config = dict(
    num_hidden_layers=9,
    hidden_size=192,
    num_attention_heads=6,
    num_key_value_heads=6,
    head_dim=32,
    intermediate_size=576,
    vocab_size=4096,
    hidden_act='tanh_gelu',
    norm='layernorm',
    norm_place='pre',
    norm_eps=1e-05,
    positions='learned',
    qk_norm=True,
    attn_scale=0.379,
    bias='all',
    tie_word_embeddings=True,
    parallel_block=False,
    init='normal',
    init_std_qkv=0.025,
    init_std_o=0.00589,
    init_std_up=0.025,
    init_std_down=0.00589,
    init_out_by_depth=True,
    optimizer='muon_variant',
    learning_rate=0.0201,
    lr_mult_qkv=0.7,
    beta1=0.95,
    lr_head=0.00898,
    max_grad_norm=1.0,
    warmup_steps=20,
    schedule='wsd',
    decay_fraction=0.756,
    decay_shape='linear',
    final_lr_fraction=0.1,
    batch_tokens=65536,
    max_seq_len=128,
    doc_mask=True,
    z_loss=0.0001,
    train_tokens=237000000,
    max_steps=3617,
    dataset='wikipedia_en',
)
MLP neurons of a small language model. Each row is named by its layer, matrix (up: input weights; down: output weights) and neuron, and shows model dimensions 0-127. Each number is 128 + 32 x the weight over its row's rms, rounded and kept within 0 to 255. Numbers have three digits each.
After each neuron's rows, "fires on" lists the tokens most often at its 100 highest values on Wikipedia text that the model never trained on.

L5.up411:098121185155139104093126090141120153121151143174105151123140074145069123162126162162124145158118102111173096092080134138163112146108201134163114180169180152150132143135147079148132165145114131117153144102143153113090126167152167096125119057177113074178155134120106139100136120122152147101145147169131108117176157167091140068116090118135196171215140124097154061142128148130099152100120
L5.down411:172117074124063113079160126119086061064112142181101147148166112142150090146156060118107136156095137095140162141138101185176119172151135120147082183162109122143096174113106090184161137137166062107181146102165140109096042122146157120130133098131157171170120099107109118162176102112148156135115109156135143153162187151123087103181129125175134151173103119186165155097159160095140137063148
fires on: " k", "-", " K", " w", " n"

L6.up58:163086173171077163148049111134128110110144103116099124135186094076049209109101101151120171113166142047117139177162078148110210109165156092102179143125123103101096136140126095158141135170124116144132111077168103144191155136097128152073169146091152137120144098101163064084174160152097171148140133115126083152127138102107163145121121111146102191087133066110153113150094146126151121102161
L6.down58:101154191137185119165169157107112131170144141143154127107178103142116150097131165123110092114176174124097163118121118141148152124071105127153108127185188120065104172148158141122135086084163089128047111087120088103120080134140127129092159117052105160129166155114123125127081128157115137152180133096143165167112207118125120112080092084084163128121135169115114141139149074115122136128102
fires on: " ", ".", " He", ",", " he"

L5.up563:090172110138103082138113124115138092049191115089112107081092155125157080087061087156164142073165148156148171125188163080197139118123137168107144174135154134090093103153076113094145101114146100122194149176108093160153087134133146090164121117081151085195119110107139100136084067072104113106125118136100114118147141061123136168182106102118124136175172151156121114175070133143133095124164
L5.down563:167210187085182110058098129131087130112136125130083084108145097177145152097163187107098179089143081189141126166119126127123144148135123138130126136140127160097115070194110170086118111133119116113105124146092107142154102135097142132136201109154091102082162103114134151107177134165146133067068040120116107148107135135115116108182192171096093103122086095145080107111112194141100189137079
fires on: "l", "k", " L", "d", "ad"

L6.up374:104176167169132131125133137183108114170178094075133077081121139138152155143108099100141109113110138134124080092158087100074103138139182121111107167149164185199175174143089175087126075150186166120153077098099116134118169117068125183129161139107172117170113121169066103076134198120180150123098116145086129114137120114130113142123089123107115149082104124076142112064084148101126073186173
L6.down374:133159173089092143160139090109144197138222101102116075128093047171187133080177107110184084113143092133147111115132155081103083124135184183091134114120177157119133092092176106137147129124160091119190033091099079126121146107112128157117135179111133144107172136087079103123090117081137139106104094170143154176145109172129132085142112165161133134194139128152126141099077147121137091153115
fires on: "ad", "ot", "ag", "ib", "c", "ud"

L6.up499:126118114039075131180185135114112145132155170114160091100132143153115108128097083165070110155134155122151114116189134100104079121077189200116124144135137164129190175180098072121083139156133121166137178102103170127122114130097128116107158104167159149150147108140183129109123092074124107104134109124103150133126091102161051119150118150120098189168157166120145140041101082135174110130090
L6.down499:163121182180077117165083137154127113090153162062178090113081148139150069163136094153125176120136118128115156158138087182109121122115103157168161127117100132094180132104163141096126208148150135087154095101120132138155120111136149122057193110077091109084134104076183172137071174115157120104152195110084170078187128117126085150139140108175148153141077094124110122081112087098166111137129
fires on: " ", " met", " ass"

L6.up121:145057130122136207128147156133126077122116129046182182128152145136178136104141114108084164088114102152115158081164148087132141147136143089055145078127169151185135114095162210120105149111126094104121164151163088163158116129123144138144157094166132148103192067112104189105114221139097063084134100120163093132148095122192119102123097169130155153155175121127126098180100132141058133078167
L6.down121:139105124135154119125122174120091101157152132088135113187054159140150130163106101100149091169154125083074150180090113148117135061134141144099148152185172127095106073186137124107139145095125159136106150164125102183165182096092100187127167124134111096133124172165108133083144115038145179143148094151107111154165119155112100142091106132117074135162116206161141106104102116102145072104164
fires on: " ", "–", " |"

L6.up445:081173145129119072109087169092068119144165135124146130096110112173107093178203171166116125176122135146114141159149079091071171158083110108126112151162164168135105132138189104115125123198116138160130107109122140102092111133123142124137163125036083132174161078203095132120117157134106159113140161164069118104145087094108132125129075193116134094139128174120167112093150181068139144121110
L6.down445:080162115127172212131118132087153101126188167131075151060149123082124144156140161102092192172137113128140120159105138136107146071100160178180148109171131105125136055150151078138145121165081122056150150188148195093116115127168133098157137162105081171141107141189117146125113155206133155133039108126142174078124086142104089118082077100141131121117112101124141148101097125133129125124100
fires on: " re", "v", "iss", " Represent", " dec", "iv"

L5.up239:140197036134150098108107143099161127132206123019169133164091097143116117145145103146155125110172149116065177100118098151112154176145122116133067206178175073132135120107126154161102120103155103135164109097129153155100149097086101150123120169147130104091146100134101140110138135131149140143158091120112139127163137097075160127111195137091229113183160114090085158137185148084121104176117
L5.down239:063097150183073149115140106134184142139154077101135127190087127158143068110063130109083112148157131122061141138157141033168155124059076125127170084138149130145202100170145085104143131137098117093084162135123100125149170142095153112118080122186129132162147115158169100120145156106141150125126122153134139163141121124114110143178096137126121118147136188147187075074172119184178097143105
fires on: " ", " —", " Z", " $", " +"

L6.up473:156138105096161126139157142132089111153164108102115114161135095157076055169164146132138152122137121170114149130127155112111152121165100149188048107107121107072146108133165115128087120183177108129146104126139093097096197108064116176141150188064074175117125145131141163128077130182120185079128117088113152088133159178150126099112088195133153118124042087135129071129131088149147116113089
L6.down473:063106141150161098152159156132160000144163069135096094166092102159116153106130134141066095140203086040148153111195156130113130147134074133098161108133095093086148111140147090131137166158162146119058121153177082123107128127146153141139119104197095095113091037172105156153154167173129140091114100113129115148114143142067109148120159136173144125127130175140158124102113132139093121142120
fires on: "a", " r", "os", "ov", "ino"

L6.up103:169154090079133110152107145114126131153144100071129096196158167161122179075082078112072141144121112166138119131107079109166104133145143148180127149132149181160107190109145154167150106086147147160147180071098160134137163126101093130125211121119153126185146087159157163133096163176169106160169116116164148128126115146130186151152094122166178192198144057087142126130098163085099048098134
L6.down103:131187126104119117098087137112149067122174092067132138182190162123122117160144120148166052109139108162102104146104115135141133127180128099123204092110113077113127082135120124108118148101159156150163155114106148104165116114108164128137169134090129125112132083120151148158136132092127122104120127144162156075128140081087133165125061061179048170105168141124153099102147093154175157133111
fires on: " "

L5.up145:107131158150170111119153148031132129134099135116078155124146138094146127128099163121146126087077098191122095132108095131086145142159160168088085090087129211117101125130160114117128125081129125122125140142112142068095166089093119148112140114138159126106109092100099118086086152093139175160108176056141119115153166108138149102126097169126121189107039126139121177144162160220109123143148
L5.down145:186129150081118076124128166171140127162154167108158136120127138204070098140157120064165185161102126099138174161152143154106163111136167084118140117078147121062168112103162093151075109100173139125175081131099116122137148131147107135137101093087169084143113164048128150135128159146099141079092125105148120153135115139103142123125158112162081180114146101132103099227111128087089148149094
fires on: ",", "c", "v", " and", " M", " T"

L6.up462:152181119054149194127177118133129130127133111133109176103088122123181188131102117147135151130123113102172138105198102094114165139132159120118071112175151074091176117123159159160104121072124109146101120155132158142123081040126123130160114098139133137131150096188135169055118151183067183140091189119109122122151105153133146083127134169103150157146132085163098106148141185189085083093082
L6.down462:119116141137123152120097140181164135107127097150096139150131184113155067076114118160131097137116116126169206093110111130130100153105149100115157095083156196123113149145169120166125093115099157173136180119106135134116117119152156120184027076120137137181089106141124169095109128155135100175113085180110149101127120104104133126130131109110082165037168164116105171110142080113034104206142
fires on: "om", "h", ")", "d", "al", ","

L6.up278:142104149127062097146131119158151130033099165113100153100146120134100161130141062124172118152151115176120135099151179163150178157179139113176077117177123114093153093135089113133131148114172073087093135129078134150102141124104104144103124121136040153161144083186166173119081089153133145079192173179135111100129082185117128158112163081119170126137117143158087210124070126150157156137147
L6.down278:167150158120165138140110140150145121124111149132209135098136139125052143050183117120130114186098127122099146196155129112089077121146135133121145132119136191074072145128161135146071130072087103210095052194142117132126135160140116102126127156211151113109176121110147130089104066161141136127094094098130136170125107130110148059090154129045164084107155141114102151098098149063121117159164
fires on: " C", " P", " R", " c", " l"

L5.up452:144097114099072119069106189128164058163177104119116110070114108136076098125074159160115115102149155084176129175162135130177130148098188130147125131086154128090102126159101178117111141133160171077120116133127091150116174156158044118082148088117101133194156185104094145135172135095174171174117138115069130146150161148156093152149096141075149143157116150178096115150156068159098119139144
L5.down452:153092127163095128196162136112127090119146147109127080150161117117125150126103091113116151145104149147131153171079175135105152197121096097149080167152102146128151142108141082122137137142145110163126114125184182071143087198104148131163162127101128098120136166120133101058124135098121153196092137083174105217063136093067126148104134135157112141089123131093155114105113120184101185128112
fires on: " B", " a", " out", " most", "d", "-"

L6.up385:133165146098134155053147134142114214108179089184097098149148107084105144148135181132101178152116166130142188094190128071116154098127089135094165164151118156101122141101161154112136050123158129116107143129132145105126133130096148114120098120139164177145129074119099127156164085085111171091116118119132200114132108112183117147131108146164144160079076087142126100136130147092056142183096
L6.down385:109128138139078135116137138146141109110093155155096155145140104126147156161093117096114098087095123155147094113064215135093173114127125152138172222054051158196117138095136085122129075102163108074152142167103146125146164146144159145132084158183109148142123124182164162072105132115072140135142107161089146112110139078106098114108162085142118158150141111106152111116155137084083141166079
fires on: ",", " they", " hold", "He", ")"

L6.up315:123172070200141152127131079119092154124170220131132098134191163105176115133129185158133143120057120145130098162167106154064174183122126098094110101158144171162097071116143124136103118135115153089148127132109085134105091083144149198128119113104096077131076097127134133098141078183144104104170133137088067154145167106111155121133116093115154159138079096106146134140139111169089126151176
L6.down315:126118125111200110162121075141086170124167146114130246128129173118166104134114140146155122108157111190152112220093119139165089153067097131148137141117127106167139044161143136141136124106112134146130135136114105166145075077096130162077130079096150123154130083155121162175081192157182169081101140102152076079136149205110088123173112147073097152140150076157123146115135153113152139202106
fires on: "it", "im", "i", "m"

L6.up341:156103148110074106143161171071144145149110154143116137080098110116083113137067119116130111159100097095145066127066076115072148112128154063127106154097146172217161086098112158100093159174196119110168122050100155117123140132129138132102058102119196123126153097107141153128127137094120166129058142190087115176189166122210127142162142200115214096156154142120163142127159181147142135138097
L6.down341:110050121110146153123113097121221139149141151191123083112130096114139089141110143053107158100169139117133145131104124180210112162126073120150178134131104135165172151182143176107156083100151166170126122159214088052142191102162077086142185094130098075138142145168160079168119155133130152106121129136134108154173096166107151117160132134138094099119153165111128124105106182106128105118115
fires on: " the", "),", " and", "ie", "ice"

L6.up203:096120141110085161109133077128160155110109183056133103155105129170122121092172142082145155188110092109092158096088189136177079085113210133123100170149117137160133162098105127118151143138096067091134106186147076132072133115098160050133126187140116112104157126152105120131092082147131130152060169107134126093124164106171143113148160109157123147128117116208109165131095138152173132148183
L6.down203:153166122081106133163093116082051086140072130163110094140162103143123135043141157174137154117113118164118118143107146165149133089122119168120087144119128129080110154140093174090148133130155174127136042187151077172108094159143084141131117144119148110130144117133148188162085119137110122154104106169116089110074177107159143085117082143126131171107140185198149083109085139101133148092109
fires on: "l", " L", " rel", " bel", " Al", "L"

L5.up49:104121082090084077163125150151094134163122140145104189113137144095062183064101123165145111201137129118178084133133110137165104132119159127154149108187119106056106142174198130134090156134103106107073133102177078197128136105105153094076155135119122147098126096149120096151157065122180098105108091133132128112143116111129119141156131168109072187174165121131131155091103172140111157043142
L5.down49:101108140121107155205107177183110163148068142094162175146073113134125123163113105140110155137126162163083140106156138023089118135151110122120111149169104112113117134126109125117120111112166159140100108077107086187122091092142136053139156127071104111121122184071119118097135155147117115166164117166165070094099147132162102164194085123107120142141165159104087051089123152135142194148131
fires on: " Mar", " H", " S", " G", " D", " T"

L6.up486:079155157145109099126172114125144112051128147147218166105163109154131127121129137129126177166113170186104185162158072114139137138171146141150085138153099102098076136142181184103111108131158128147165142162181152125096067152127066107128070090194121137146131076095142146122137143113043140137110107106149105192123162130126138100161128218139156146103084086141093158138147134075108074151098
L6.down486:154121141091182183135138130147080115132130142126138082127164131141164160125146167083108103089096165143176128115136114192119105065140168111128133148112128127140085090150114088137104126080095146104097108097125148152157163174162122167103126084096126144119123159112081123118160143116111060144194127121188188112118114169147131131157174153180124118180074180135131168108126122142048056156151
fires on: " for", " to", " \"", " by", " –", " as"

L5.up127:099179171095195125122116092157150098162086164122148129098156155117141128103100123157177155172087156138154104058151149129129104117160150215139120105107111119099125138134120194138141088144080073117118168166142166141082123119162114112109090075201099143138156043158136110176161154108126146130080138150118108173193146162113156146147040169155111174160084138127104165094155072092149178097130
L5.down127:124142102112155100093143120182187166142137139168134125123159086078146142113143107070110149142152131102115133091128100168140126084078160129124139155090127152148066069132113077168103107174167117174150209119122107140144166178132153128152101134128093106153106115088184103109118072128106080079090068142136152059116052126198196160104184132138122136096144086177088105140100101119125093091067
fires on: " in", ",", " or", " as"

L6.up399:118147123197116113120140131160158092092156120121115156091090129027140123130090122063151079158101080134101135107113130111190212122105167145156107073159173111181092166158105159130122105058177176197157153138111175078141157124099103110164124152110104105147123106120148130078115115143083127139123131125106128120176109148140076115088107140108177148165095091091094127095075136128121117109110
L6.down399:170172158118139168069132137126135114141183145140138124111074130082133181156108110122174156121130144074127112132114151162108104118134123165166140145167130048158108136111145139179178158144157054092081091170143108130105173120164087143154111106160137167118158102164108147194114135115131154132140040171137120170091156105129132088136120143134103089135131117112106066161089143213083103061160
fires on: ".", "ad", "ud", "ig", " good", " Good"

L5.up103:151103133156078188124119144130119141171099191106092135095139130195136101187120160122130124120118158164113131179100148107058100139161138125146117143129106156146146133206153104165154079145099100152151075143119113152146162106158154141154176106116146124152140134127114106061166150127130130156089077145133125101084086142132129139091097118173126157125096159068149178086118182085123111116139
L5.down103:113083104128122202157149139124123124166105106083074135127168141119121165096116116170108154099128095111091136186173134123166145125107107081112092096135107106122169152176152106159160091105125058168128127135114096129149153092094119135108108166075152145226138160111132136168092170126156155121109164143077121097188090199127060186117144161071114129115157092128111173141163194109164129163138
fires on: "iv", "v", " D", " d", " h", "W"

L6.up515:072114192188135067092146145101153147128109139175132092113178072106129098142086138124134128167103085137145113126131121129143079057117198115080166162034154073117136122150100132098127115133120154153132152083107192161144131122110113127152093123147142140162162151148184138108150120147134062146063170122075126132124097107154096161158127152096013195135100123128152181155175104154128163168063
L6.down515:172142110110135103139093087146147092208094197180091080130116150134111155102138111097064108144111115071122073146104090133117129122102107107162174154085070110114128109129108079115123132182157111156102153207100133122156121142148178091177122137143128124136123125097152113095116138109169111161163166074169157022103141179213137163154139140147132104116182122183182122120154145108091136165127
fires on: ",", ")", " and", "),", " as"

L5.up380:128112104138117140077174118119153115144181092124148148088087126083119152094102141128155203095102149135082125166135161174107089122189158143163120092198124147065152065154148154123074161113106134150171100130147152132109181169144146127136152190118152127136108166172123188116186060132121153116109102184105124142165119100151148091178092130144164099135072129088075087066145133148108119125147
L5.down380:099155089123109134103145102121111144113177138115090108126137081138162155107123142120095153158127200160137105073112074165083169123095152111059174123151154128116152152124123170087100136117153090094209187097193132102148137143110200116123098146158109123097128096045137135166151094114163158129137119091152104085114102129103141098144147160151184152074166153139133164111134128157120134160123
fires on: " on", " over", " east", " for", "ause", ","

L5.up538:123165121113162158105132163121109186144078207171144095104107123149146134165146130163065108136101127116143117141115150135094140126137154129133120151123072109137188162150152118082121130048097163134081116097093089150122200113128108160158128125138129123130181123163082126122158175097128139092144074067129127132102187136143148128111105136116187042206145131115102105191114160115106082143075
L5.down538:134096144085177160106096130108101114144135099115173138135090170120095187106073169139152159115122098122135178156169112085152144189140150128154101118081172121164093102143070110132084104083125068077090146122192145094118100161150141086117112114121143123133094120160180071210117063149092147123133182148126151169129083108095150115129158152160119126045117149114143099124107150181119073159157
fires on: "ly", "ently", "ially", "ate", " later", "ry"

L6.up325:140138158102196112074133053118148120091122096097107126151100071136174133116102133108154027209184140113113099166112101107099122192129134118167140142090121133121078105134203135138158128146100134171160173118105079170046190135137164122095144151138129111192176106124103149125143138129114183106145135160102167125128153159141129131155162133150138135078112142099136109200112107124163157161092
L6.down325:079110119093139174116093109116148106107143074148077120131190157113139126142162147150095079149092179107189077095116092125154110108117100195148132175132110159089133163082123111097147094115104100125092145157165112140162103183103156124115122155118161161125153140137156122180118098156166163112124069188119124107163108174149153044072172109114123191083161088096127099097176122170123139117121
fires on: " g", " f", " and", " G", " ret"

L5.up521:106144092150105139116106162151178180129128086135165107126125138116112118121154130116168127163084132163143102178070175164136128070140177160147091111080146104064114132142147154146099164200104126149074139072124140140106152145105193147115113128111056115084086081137095101108175111107109103114166098159151136175040108119098093099062143110141168126154096180151153122088172156062111134082104
L5.down521:096093080080192091109115112133199107082123095142144185120116109085129218149083143155079092119119101142155058119140106111149105143098146159116100090129115119102125160112158173140175173092137133139113121139117147118153084163086186126169090099167115081178091121145108101132141075112218154111127143196142124074135215120076143099134156119144192083138075100118160138093150156123107171163089
fires on: "n", " over", ",", " of", "en"

L5.up570:127079143141136136130133173107135117143123108116112111141113095070075111111141138112173192104160120130109128140101129149159180102142127140136117128082094175153119072125144120106146121120112119105141177078103124166169115095081146129055146143155125124109125111127141175128076146159147131143148159153176117067135134128210155165140159116153147111172092115155167153104091038155205136102088
L5.down570:112174087070108141142130137104138103136182093124115169131116139130118097126096113142113126108124139107131112154158108201117142131152190131106117143075162075078135150145042120177150163112078173181094057135144107109115141177075153147128183128117142134086107154172197129170081122156080139088094179150142170134088133078166122134179124117088112069103135144142095144098147143135145178115187
fires on: ".", " Med", " med", " part", " equ"

L5.up449:121126106085190184105105146153147098144121139121122123114141095101157076144171086135143157120090178112155086113133110104089151131113108169143091115107115110131115187115095147096137154122087200167160152139178148148139177124105113115158097182176120100086110133133119129118151113165075156151110125119064115150145163042070147116110152192134101118155097082134077111125039126092152061159106
L5.down449:138078168147126068149102180150167161138186115087103113109179123114112154140128112164134119115180175103152158110114123131106155111153163081201092146143107120124140124102157135173175192079111107102152094156126080141148104090058123138127093131125165134092130100053116135149109143116134147128125102119149183123128098133099123149152133177151176145099138151152127077126145099121160147100094
fires on: " to", " in", " also", " by", "ly"

L6.up224:137133109125098102108116114063138129124160140154162120105132118132133098118061119089111146157105134111087118126213139112189147095174131085126094107119145123132080114157132096133139150171130144103093121217147079089082102136150126069146109158034166134125129178112152198162085120136121169191086108130098098186141108088119175126117153139151119232127105093167115157108118160138102080159091
L6.down224:124127141094143091164123104160132191137159129194126112134149168162090113123127086138143140106091119104136138134127112118083097143127201131066109134141186106117101130113074139107104096083164134132114113170119115109136126141174194139114093101163061156134073102105174096167115101191152127096109174132122130145176094159098115138097175155104176079131170100176089090186096101112130137145197
fires on: "w", "al", "ar", "l", "at"

L6.up157:135133086134136185067115164155103126089085073159132157114186140123091165124142137135138092142179129124093106118124160173119148151119127137124132133077150153141192138122148176141086178126171133137154137191077158153189132089119061034155089139077162091173107128151079135190120110108067140139119148107157113092089116114065149069114139138172177157199108116144129195160109135160105140204118
L6.down157:126108137099159152103214160177106129107121118110143153115102119059062116145083139169079168217151119066130199127164091127115160143133096158140159118095099070166181136145156090137091076105095106124102109114186159138102116150100112122129093166149165168129131112074096194135167105154122118150149133116150093084087199167148156180140138125133095117116107096089123107174078158117122113147190
fires on: " f", " V", " v", "l", "est", "al"

L6.up568:110151126120117131096088138117176130084166159059143154060065112086172084113110113108105102141126056114165106189152097123090104130142101155202044091141160141109106051145090140164131143082166104094091181193097144160089147143114125130094099163141168151122128157145109142103109126100192117131106130191147130099153160175162132110107159106152107163098098129179069129092131120167122104122124
L6.down568:155155157156134085136159145137112091193159142114128145188125112170141086069126167097182074139124105127103131106109072133143150180132122205102110153120190108146129089149106066149072134105118137136116103144133159095211167111154133108058135086145103091090174204121123130157102134146110140136148135103141129115074133074114121146183090132130105082082154119071185141153108161137077113120126
fires on: " M", " c", " s", " W", " S", "c"

L6.up347:131169142146154147193157121133113141176127181087221130132153088115118090149137141110135108113096151114165157128166141170154101125216182119114099084107113122144111128181146155187146167092099116108061141062094103090126157125084080164125140172124072094180098182097153123079119145082091107076096151095184102192175100134152092142141074070087190117111136125126139182161115111119127107095126
L6.down347:138125166150192133144100122138134153138153103129077158129097108110068123102140122093075111080148097104171195099196182131065132156201072116087120080122154128132081140149144117127127164088195165125112127025080179117140114127071128094194143141159114151156053155082129133170139128141121096124149083124086082135201126176070175161106205138113142103160158126128153121168115128134136115141142
fires on: "2", "m", "j", "ile", "al"

L6.up40:147101127117101069132176088120102142106178204135070148116152160078114180146088150151133100153126122098144130145088145175171107173122052141054132118204128130121060105101128168150155147112122149168209126102132093150165137153131107096116084159123119131182120101111138115129136151102133166093115118114143043119124176096140109192023112118134155190129110086124145076108153111130152064125144
L6.down40:120135116139195103125153124113122120158129133110136154134097156153113141112056138157064146110094182045157107167117099145146120067129165130075131138109144108142116201091175164148141180100160105069089096088102098130184173119163157152143142083111133156109204079149160163147098149167095083100126127124068154129108147137155097107160127108117102135116153161149126114090151113116165171115130
fires on: "\n", " He", " had", " he", "b", " who"

L6.up468:189084077115129106140109161149114157177147052115145200114086073114146130191140117179104135138114044129115126124139164129163103156150152178088091128143149075131126114118115136120150145140089140090139122144110163171111130125149119134143154087088095054086077116123140103171115104142131121091091180170114118107151147118138126144183134155129108094098181101160146134143105103115108115113138
L6.down468:182180132077139110057102107158126151147116066102125102170113085135151179105175151112052103113079095067143148164178150125120204132136105116138098106104120154086101229130118102061160179109098145160144136055205185111155149105152141151123110143139146156194103140094171146163087201083158099155137120104088170095162109140155135144123163118163117102168114141137032137168106157105137129093119
fires on: " en", " a", " ins", "s", " addition"

L5.up555:131149084122134178111116121140159127164126146136085177132211159115171133137096137206096143117158104098166158197106123076117119178098123128146118113144116094098142139096076129126075113118136082137088117089147145179067128109105103112187154114149060119078104143142147123150131112162116170112174107105056123137155156094103143086131103116137187154185114134114090157077160105155096132121117
L5.down555:128135162136089036152126139175174142130125157149130071126119074118141112092126138115130132086120090162195102161137158183132158139151068089106086089103116116062104156162110084130158172106135184113083134189101146121074110164114149090183114154098137168170106113100127127129143116115138122112102132118201137096075126176217159167145114142114134083173076159089188062154182116141112130095150
fires on: "x", "er", "-", "d", "ant", "ph"

L6.up173:151116150106129111033129152128100079131124141140144127133163074093147084156153193115099091063153130182120137132121113152123137169099124145147133141118121146098043111150182154165097149106055106146130098162085119138151151180100133119156091082080220073147115108095107153067154025124078114122136146156154100148145109199101120129125176134159074166200103122127080133105108140132146121203109
L6.down173:097111118092143134175192121206127123123094083127143075095137162119136140129075123131130113144153160100116060136077120147114073130151095164097152147125094123119096085071089117108144116082160131106170119143078168117096142118109158153083099073123149181129160169090057084120136162109134140135168103120131129137122130176130134137114159117116175197091116127125201171150147090185135132158145
fires on: " f", " ex", " cont"

L5.up460:132165137120071140180101173155168101096126208134166108135127147099092046111110141177089095174118166182139114113143162089061128177126144079099157160050156122097175157166215137136112095151157155164117090132048176124119167111079147140099122093207146129137205100091188135146117074111174154126145144161125167066108122120114103165104138136140101128163126155159144111137153148135142122112112
L5.down460:210102146152118157088144156152089073080124104091104119144061129143096128056152136135084075141097100170140085107121106083084141135153162106093180112108135156120190162125114081081111148098128070108131103151106095158161144093149113111168208107147135122124117099112151154148120134142115121155120095143182119111094134101065128137105141194143077117173159178097124176107148233137125086135146
fires on: " C"

L5.up260:199072159121229162127122190131132132155117102077158106100114152057101161119074083153087152165150103087172104134128103104169093128165146134141158210105106180135176169178118165080123160173072147146111173144125141167166121120107138131111165109129064151117131118070133150085107172124129163079116128198123158116157098158150150088115092116116132122128129126096110107084083094101138166119145
L5.down260:111120134108149144141142172101048083132176158113127153089100115066148080157153127173153151110145085096070097116131128194187120127183149117096163133142125111107159066141108114091104151115106185144105108142106127114164118113155109107106155140118073096090172115105109179146150165095129145111122155149176157050075147095104152150163153091108081189153129124158158099111129126104166116131159
fires on: ".", ",", " reg"

L5.up241:135094181141187120131074117133064146118185138175145154156149184084064148078083073182172192137146088115119173164159142082144143088188185096144164159136112135098126116171121075163136182111110101157113118090047094094134121138139063145123106135035189167095145122148119111101181111116091142143141101116140131128134128099117136120140131165085124143106111191103137107130079166114140135139139
L5.down241:118135142165088096181135070092102116161116128088198102145078129152121132143153109111113128149189091130178094153087149180125102175138170167124075115104147192142078081126166183147105111091154072136079154067138149129140146138141162177151133093133126076086120129090175132084166122157142112176123092134101115176185133134048120126078138073115127168156117121121105127124129083086126132111158
fires on: "w", "l", " l", ":", "ile"

L5.up62:174114129117153176157173116119154094113132137156070099139067127145173145124105128134068110147149090165167129181151103150136125151119192112094154109195131107156095083138141098107114071121067195060139120073181124168141180149147097116101167176168177153221122137071060126109170137133137095089141071120141152144176115102060067156146156093174126135107133113195108130128077131175075136131057
L5.down62:177124142222112034145104088132113129147136146102138181144129138160206121091130186115165101140105150113143156154120095167110158143128117129161189107150073133188113147144116130117152118166159087122130171133121138136180189069097107119147128093142126131145110144099172155108125106105128178156136076047100092092107168196092154120156189088134096154157166113113153121149056109117056136108085
fires on: " sc", " ad", " Sc", "ST", " same"

L6.up328:146167094145085111155148167180108112078166134167081132122165113127082129119113120132136150162206089138066149127173152150149177131145144118146168149168134104131113129214094092115176082119151101187124071164148116148172127098185116148076120123142123103102144131134112122119166122191187120084126188165088112087162119085101125136155103180099140150140105165131141123116092120091103116112115
L6.down328:121120127158118148107153165140101184145139093135119171080130165093125125134105117162108105136161132081174178153113166186157116087070098142123124140149182160060123082129126111170209131112095101118161082083146096111133113171131116132077156128153131152128104141097197136161201107108082080173111079073115112143103159109150102136145126089107171122187165169106108092164177132106126203079122
fires on: "-", " D", " \"", " E", " T"

L6.up276:131120141193178112143098124073153138148123121178077108115185146085109121164098178138110053170139128122127091154091146066163125127135148159114117124124161103087066115167148109151146112119071118175176188142160145139093146162172089140121106124112070102208125103144154119120093134164207128108125125090068162149138167122162094100129072076153197139153116110108110189162171165140121126124180
L6.down276:143142134106133130139132137177129165108175094148109137158157067115155182209120130123112132149192143123105100141104176118150129101100109125106121104114109094114043105112179140175110138103118149133191100158160075122153112124116097089119123104131152209115139133188181075087187117126148155111099155121170107140112105152151068123169061123111146132126141122114152129164157073074115144069096
fires on: " T", "-", " w", " t", " W"

L5.up161:149151102087124123115099131099163075052155119117145094152142164145174175116085094192069167139129126095137115099097111084132115110168118143182198126123153165144159139113118163107158112110092154134083129092199092145114152088122200150080095113134148096134164123127192134142100141160107103144144094159144150137153104162093146159161115211141117181137140070137167119112195149118104094090108
L5.down161:098168165131116177122096107044123096139143106109127075115184095133113077142221129174199094083144109095134113128176092134177136142152142096124123129161144123105138146112132066125184127152102124199141176127100174158130146143165197102157144140135153118058130127099214126170154214178169074124073176110108163139111085051085097145123078111143091101090137179157156132130072079152149081136167
fires on: " "